Weights of a small transformer language model.
Size: width 320, MLP 1280 GELU, vocabulary 2048, 33M parameters.
MLP neurons of a small language model. Each row is named by its layer, matrix (up: input weights) and neuron, and shows model dimensions 160-319. Each number is 500 + 50 x the weight over its row's rms, rounded and kept within 0 to 999. Numbers have three digits each.
A block is one neuron, or neurons of one layer that tend to fire together. After each block is what it responds to, as a language model described it from the Wikipedia text at the highest values.

L16.up42:522492456532537437467517568475454476565434529563574404383575482480497475543575483582515477461502506362551525520543527531481401450545609518506534494397448496421626385487497424487526514476454463558452529429558555489654441474487523491519599424466497479485500434484475487383482482478500601544472547411568471504502504565413547566491488539574591442476541556444541572531494589500478511475555465522506578529492513509580394486524553458498498509487509574534521520528443526455565523444513560
L16.up63:532509435511491506483494522514478509495423450447544540574520569594495493481476472664424417514498498448547501440481514503474493362632416496570468532585494514425498531483477570487527443469527537475543592493412526586491483470519505564505490502440468498514455518474540512516506398488523532505513432509471491424546512593517599602550540571470597420546501542467476493495514544545587422493511550537487414488539500568485499513447503492451546447532566460525484479483500513576420427618469480
L16.up233:519515466479499503480491448441471568472470470559494466415483553444504550504516498506497619501483488434488495583477544434490469468566471474504582523476551486477513475489530474553424555463557480492461562401453533465557517491534459560388515441487506523492478467488509502551498449421510539527552591450522391536553534631553610485561442540483516466501430483471461458479533558546502508517473492533562518500576386474565414514483591471484506526535536500491408487496524488477524506448451570
L16.up367:505392494452533496508561495461458455421541521440480574494484488434554562559497516586449570453558475395588502504543573507451453491543536514575545505539555604378484514550457454490465448437541554419424469568523415524547474542537552512541521620496585461607580542432569521484552423504437522523499477446536470518444524543475545469406527505431552399622580464522429450471529528528512470495489434513561578403479461531476544500450504530496392495555513469519549610452514534472464556522399428
L16.up386:455592523543494525451491491548463567466416488554565510535558428539481536553418456480523585604513450353471548492443477555447548435515506504587431437456537566528515523482482522512575494560538512466500494545507416578475453492451563486595477467547468508594572503457518562470505408486428521511469551509592524488568405496513524523504427515447602458511505521456431496506500452547420493493534464513509446468478558537524517586488515465450536449434530543573522474514464422561483479515442439
L16.up683:550523412455430512460523516518477492501455391583427499469562507548432517443461304428455485508450582486509499585459521549445411497450473546459415532465483560443456402491465478568539469450493466447434517434582531540460474486544490590452495455402449548522524534515537548554518468495400473610552523500555459555440517481517462485451509494571540548505594506454401465471422532547438472528517465540513473493517517454508626545542486495458436465539609519510561471461412489523568485489489496
L16.up795:416453451605546522440463550487467482536413431481449523469503467509479514484517476496531542534556554456523569515557487538554427463563474550494514505376476528487528479436468562564514579482496510419550543464484516480518500514477470440480486473482522482485499499533563532541502465464507466554494520479546500465583455553409578473522462490508510466455495562427512483484441511490439405630516537486487593446501388482513513597546571573491555518531531424519491575506509499485421480580501463
L16.up840:506490500536461523542506585509556491575411564585629472561522506529473535535529503586512564476534478515571431498470591538492511465475444484498535532464525585480513492504475508478458536475491501424414455480484359545508425618529527554409477541480470510514514517469477520559532568510500479527477544415454440471544475580415542553545429566479452368543523540416486459390520442444396606520523429484565462531534477584539475510377502569459532494445447507521542467613503500483620480499398541
L16.up852:548518493456549509469410490458427496423522374429519496470560542583451483418477495518448465440655502452505526472440460535495517478538532499492485434552484557442507417392481483527533488473546575505569476534401510603593418482578482534511606481479552436453497514445483479457515427469516635459559432502468483566454491541500587478568544529460496461490472578422478468392556602531513445496581479525489453547471489452505579534445536434472514425427495524504513517480405571517486493584484512
L16.up874:610490410560453485476512528535443454462368482461463424527493463511545572519450583468517651607610369472629561513420489542468424403523508464451484465535431548420450542505526425514524519464549493447480520420534551510541466481533431426534572421519466468554558543516522534579548416512544478542502552520528512536572491504486466458452457518586565385564539469432447570450526568510505478530582498535566533499446406493494503605401580509517489516516501489529526441459534572455508517489425477
L16.up919:438501425579422481505472551513535543482525495420473494537507408398584518524465494574529532477497439410497603407459508527321394465545453515648507485497559497492507447458443555513465574512465555506490489469569451602524577480467514419536431483541497506490573500436537523495510547533540502528545432441523517483470560517552468547465484520461582497519428502521494550508479489497511533469545446546482482463509503499517419555571581589479544484471570547509603571527460524476527479483489391
L16.up1053:423405566529483506483463527481488527490415459546490558473603422497417531468565510520564447386581456538502487452505501456504515357572521479454484498518549466525487386465543460502457521501512544441467594435490440593453470481466536535519409404522498567485512502555516484507516533498456532515540460479556500492544522495493449413532489405459525443525498610388410484541512478586488505520499550522510507570535460464546561597501518447508484441536519590520530516449454534503478479510449523
L16.up1055:499457458598487533511429464434407465469495469504475446478484557487485482487521553559446512558506440453451533467471490485431575421616455516567547484570472485407476445539562459532403477485489563455560601515420478475646506478509427509515451459517490543531504499482549483508474417554499503556593546462408529464554487461486499597521526485392551390549548520423493554472499523578494465538474522600480505520517416536528444490366571531510505514547509515544498473536499522464492525513450566
L16.up1116:488483478536491516456404511574558467459410491480465570492560417595494550502543399538413479515502544475537547453489658487460492437445464492547533438565521554497487448519556511458460549477414461450561440520464543534477438468525441579457578492531541529478464491561520460537444444468491520463452483556513460536560622517461515508491522454516600459630400464421411548519511446548458453528535520552442506494518541457557509531538583508409537540539492546505576530514363465494523511572481573
L16.up1146:457535504476478437515420498564502623428425443486520485536463473406532597523499523503517558483579503573527518547504514439493445489596486519530481544648487508513509536499526593480424532421484498393523450519506468541440437497558507539600474527438483507551516535484508555495558536554438523455500505487532518451610493535497509542510555482571506470608507568400503486465466577464495572501504495489434544469498498380477545561484470410488397486525496475562500472484491501474487544525423520
L16.up1224:520454393502489505462455468445463501554456474486480572521515450446421494474564573503431550476503495410546509400501506489413497356547511486499461454508470465516500476491544430486503497462463511484510535464420449455463424493512525524520534361524548522483530531504480441567540480465477552513617457492527527520570442532522477530443554519465510489586502522399533649465483409547541469515525530524531483530577544470498549514443551506453611535472529572536492504491471565468554519540497460
Verb endings completing predicates

L4.up533:550488559513532509489507516462433553471383520589563540526476487495434567496516526570450543498453481531587471513410541510550479448613414452620425459512507489479481406505554508481508544493387437519428509488382445537447534567511481502520573385548473550467578528547518506451508541514492597480463442439550563422574534484459538461472514507509541438574467491490490473404567588561527472494471483464553525425512517469632475495498425495498464446446529492542477478527418535492557483522494527
L4.up786:504490487555491436460451523477512488551484387465490444484471522503419501451524471451510625652567520607572566451469516523444516417576512554461473486548548496481489492423559489409499502423568467574459463552505450388485373569471522511561509528513513583441418483619526474452494514411486502542519492451527530486463482531502484535396551550524587407552500476480438523592493486537455511553482463525504528508509501457515496542447455552496595489540552511547451479564562500500505526520494500
L4.up938:480450515467499527525503452470591508467528512531524461527506540533456524465518509497471486529507461408511434501478540477398469505431538531516473495513402468520517515446587196553521470482474466544519589552484484460493452508508507609546516564555634476522475529534455536442550451482478433480546482530509478483603524489473508456413536543500550442509462465542306422681479560496551579566498449534502518488452521491466467437517597498507577497444528519533614499655574536540532504468581490
L4.up1014:498409527455478517484499560477401557480393551579537527506517426467425547422575518662499543486448460483498476531533535554512488512541520459462469511579465598463520377508496509558493485498439476457461491465462549536571368576393488444527537417583492548508536506571522480460539454503523593421477507483504560515560608536491518470524489436466521526584476530445530438440492501576523526524476468490480476456555489436574519539486449532486526474493564542506489461488497469472498520508463545
"Found" and participle links

L14.up283:523497421514482572490427499518538427532493418513454409534459415485505497515443473525468543555580489472546518447453464475379506471564471470484514457513548490522531513514608496475589497408424499481493537556425503463585515490474486569444495517384451510496574555526498526404514486508459545566469499545509492480571463519483625528465458527513498440455588531445521604528507585536507419588480439506479478487605492511520532526408555518450542504585455492554552433469532528418515513532440493
Main-clause verb completions

L4.up149:565486478508510443462475528471482486554539502575513537540508535407507523506606507520479499479494481576440558477486562535437469635493502503552472461557509522498533515504566427405520501559505550461463722460516521512502536524540519534532522498510448512516381477577507502530487511464466437491326474578485518467435489513540507483612504532488467542530541497497519516487492546453412511588484435483496512464539429482498464491514533489514550504637482523558458467432508445493521506462526497
L4.up507:489478524507427386479453452446504472522418385513506507526463442550553490440496513553476464484437616447501469461479485470507523568503476529513476509509634634437508484456479542520527427509564487448447401480531536470494460495539527489533533483468371456470562497484513456488586522514465450578469532513481429456581580503524495487492479494515503451486481473475494485521518547609471490614526489550473476443450568415471511481501499488517478484519451507601551581529505552416458544458525524
L4.up642:485510492505498569432511473476521484517493448497425445528442506492533495497618536498467485439516486512495480446520500578485510595545479510554489480467399522480499446468451490573520504532612504391430616433534471567526515493530509538350585473516422491493572487432495494538471488435441533518526503527474472482473481486535495486524528568489506512488514502517502542473503519567439470553483544508510462506567431504477486492516612508495460476676537533502540509480459527421496503495447462
L4.up721:478483495528536496511513412470534476404433533513531472558566513513549499585582473420452508475423544552534515491517507470497524672513458515533486494509479556515488496674553471375520485534414506536509435550537457501524463521463482493453565527488410393404518487332449511508482549489458469521532516518494466477586549521519492478507496572513506385532466468489454478562495519534396556462501493586512533497496493455493492527493661508503626477501525521434557505529511465554430488530501479
Suffix completing split words

L16.up19:415464521548525554527405523505527538388392581472452491459581441497385661531498486610539470474526469562552451554519581454556438491486450506479416446519592513471539459439517479455512566498460534473488423508493554592478413596472470564517424447506481550574501476524635475442425460471509429494485520470474435469537548527434506498589538562491547494605432488534419457560503458494480475528528389528532487525517507494500482518477509499498479425509463557465486538585488488590439547513467517
L16.up33:561484418420447493464500500542396485540436487491491523481513539483541501434402421451502543464515529511520491432431507555468450463541429536435516502453476514429566466541467467520593552489526569446488454595574504474576540582439489392499502542445551526505467528475520469477498520563473569472478450433551563557520607537520495502556570522499437434456492468511487477439492588488468512559524457471512478427432500492584527534586552483445528493407426501491614617587503472483598516514519576
L16.up159:468524542533529466474493522430463504407498471431521495496536427414562535587579474459392517567509499493492595552432488495505426498466501497521447508501579501498521588568542522568447456480516536462501499490508385560608502606598545539566479534515527531556487493408478537507495468532471536554519584562499473497533503500353477506474536472518622519558498401590491588469496481512541509470540490503548401495513452508558444549492481516457523516471434465479559559545509416580422490540463460
L16.up179:415491458598497542449426447563444538517492504444544447396557549418512556519541505578414557486587506476489423568531517412542507407547477463522463547517487542505460560445669402459543558435519533410557546508392612448581527514501508490519451517458415540439480487501451567441477483499488440527546503481457474524530551497487497547500497371481506481558487445435488445442536647523528538521549448557571549550553519364584428564628490500511458508490447412574482451561570449429393423498527505
L16.up249:480502492596540576485436532509535582529476452491514412350497574443482479485492542489482466491490610455474500504537554481547465454473502509508395497455482548425540420560540409498430492493483547473485554442523469536550441479511432490464479517473469559535619506474497524495534517440441467619519547487573604418472506567402505499630435586581596554519536488516515518508516458506482526493525554582452545592497487352535567536372475534466527514536583491566534513518479520497458477536447489
L16.up317:448534542477526463493528521459469553502465418429536535475526532462537406496506481515477614501502472516600467447524492505551505508505486500441451483458503575512464577426556393594532531396586495422447495488370505533510570563458507511491512422405509476421541553563524445551481497451452595451505507517471518413521485606547542564523461422531543439556507550478499496554584518482501526529558457509468551540476405360415496554516457499464482431534458550601466360463571551394514503487548469
L16.up624:474413489519536492487458459573501519573554566534523479468461492526443449464488483397495530558419503431465550525407444515463479535618491495452560489548514503434581485432555496518619502544471501407394553533539503513477445525582458488571538562354492421542522458523578530499457492439453549573469595483582435455584570600550516525451443505598504468516499469464406532459532490506520530515512464512495548565518431495487506516427536509467492511617522434459509532491498496511518481503433434
L16.up738:493481462427424469459550444519465502533388522464490475615426454567515455508553537499540464358548572582551496449420590421503374430557437537553489491439511512430584420508511461563466497549412450505426502376544520605502466484584465452601459525495534451505523484464677500384530452535493535459515553524513513490606546504419430520447486490511493551553552501500459540478514466550495551495507546529463460527478510535534470495496484535500602503451566556502506510472520445491502500536548547
L16.up776:419531472492521507524517475359464489484511537489550449503440426452480457478491437589524506520457594477543557552376602518579415628603534515494487428399551530468598488532561470520435461532454491483427463562435525579481459573471482500471535533440530492462488442489574552442489580492516581522475544429549450466541500526494496506541539565523599439496504524419450460372541461515494457527504543443532525484477541392558459515565465502410523492532512506476437500537529401456535587497488566
L16.up890:531530386507392485511524619593418454572482516546391460415596425510467529498531470446511518471524481464504496501520540549442457418549413535424378518520494459492537567546519468507496550492499543370382540556476479576537480526499507599444437489502508497508518467518563556497514421491464565561594567428441532451469646540505416562415475443525445460493520515490466548463511509461527502480574535455550494451433450508434485554474540577530526436482573396501547555566519546505449521543466502
L16.up1065:509547477511542500444446514402468528535534565560480498567496482472509487542493371513423616538610433533540477523522504485517525488559480456455483449492521534484519448534541460552533481461463518549530544469434484526571523537535438529530452349505523471394596450523556502420481465491529532532503595459594526483576499589494549440477543436503549487537501468382437465410577581547509383506530450529516483572526501515621513640475599534472607553554472525565480425444547537416382545506426416
L16.up1072:491491353521408551469455502593511504524441435461487601544492461523503486484546472460442518472492606471542563490418572487521465494582471561559436524470527485511507555476648485534544491461606577462459567556521484567576541503455527477425491485464469497487480529509504513495486547544514485493473457511519507515499582498479556530530484515483569426474474528520541494423464566473499491447486431541521574486485469461476481624521500539461428425496563526498509525524450540588508526500453498
L16.up1096:518542484542578528434553458492474440514400439423564487505511520541493543569448604429499501531469566481449621446462530448482466546504392487515523474414486575397488518587498416570578497494534505453511501453493503575539546476550466408476461518438465466493477470500544518434520435499519613493458541510480543521539441550471508479519530524512628403425474466448529557463508547535517542470511529453497560601451461539472450566456521491359466513518531563568493488541491534519499550524448550
L16.up1193:473463512482446472455499604512450573375478478529536503453605497551455625482496557581440571576483576438604493540514417467564514575522512566531446413498544492457444401447541473538466488548525599396497574603479443481645512507443491512516516441479541516569466470513519472463490543397403519518461491450599583479467512460431508573448571579587522517563512593499456505484542522476502458505499435546537493557542477483483468579488430553481492481474512549563493472572541487456534566544439432
L16.up1197:355450474487509463451547558448495474489503507473466474517435477505442453489529427432392595539499529394537495470421517498581467482498380533471517505440525580461503485475502531539546471566516557520511519409452566508538484477491550613506457591454505444586549456469558519512510559470474591540490509498491518446516524555522497528482539505524533499561508533524363603519534454459468476506568417517557476537537519446598457570489498523460494498435492527522509460493486514463538426502422426
L16.up1266:424559452607535539463488545492502549548490437545531495474543419482473442495515573504454499532434529475524515467490489550458531427473518558541370501486432545398532417497541385498491439525536531413575471531485522553520519569516487628556508501571530545547463531511529526452519518494508585542491559519582488532449444507387554475437532508553573460496425451452466536485565576504537510463554416407536512504544531452475470545478520557422583442571449489581525546533548468465449556510465489
Passive participle endings

L14.up1096:388545439530555551467482504539524504467425456492484545442486390493424438527487513520495560590485524450596430509493583504460498498496502517525484547480494542440552549445564548451480585562547557490553504501470509453603538506550510544454487408529546537482480466521467514482496531479500523528467534507475478519532498549526427538465466509549525410499539577504485539532545533407527506443522436469447507511578456417522481502519581499466371477509499445583564500490494493470448482455391451
Word-final suffix completion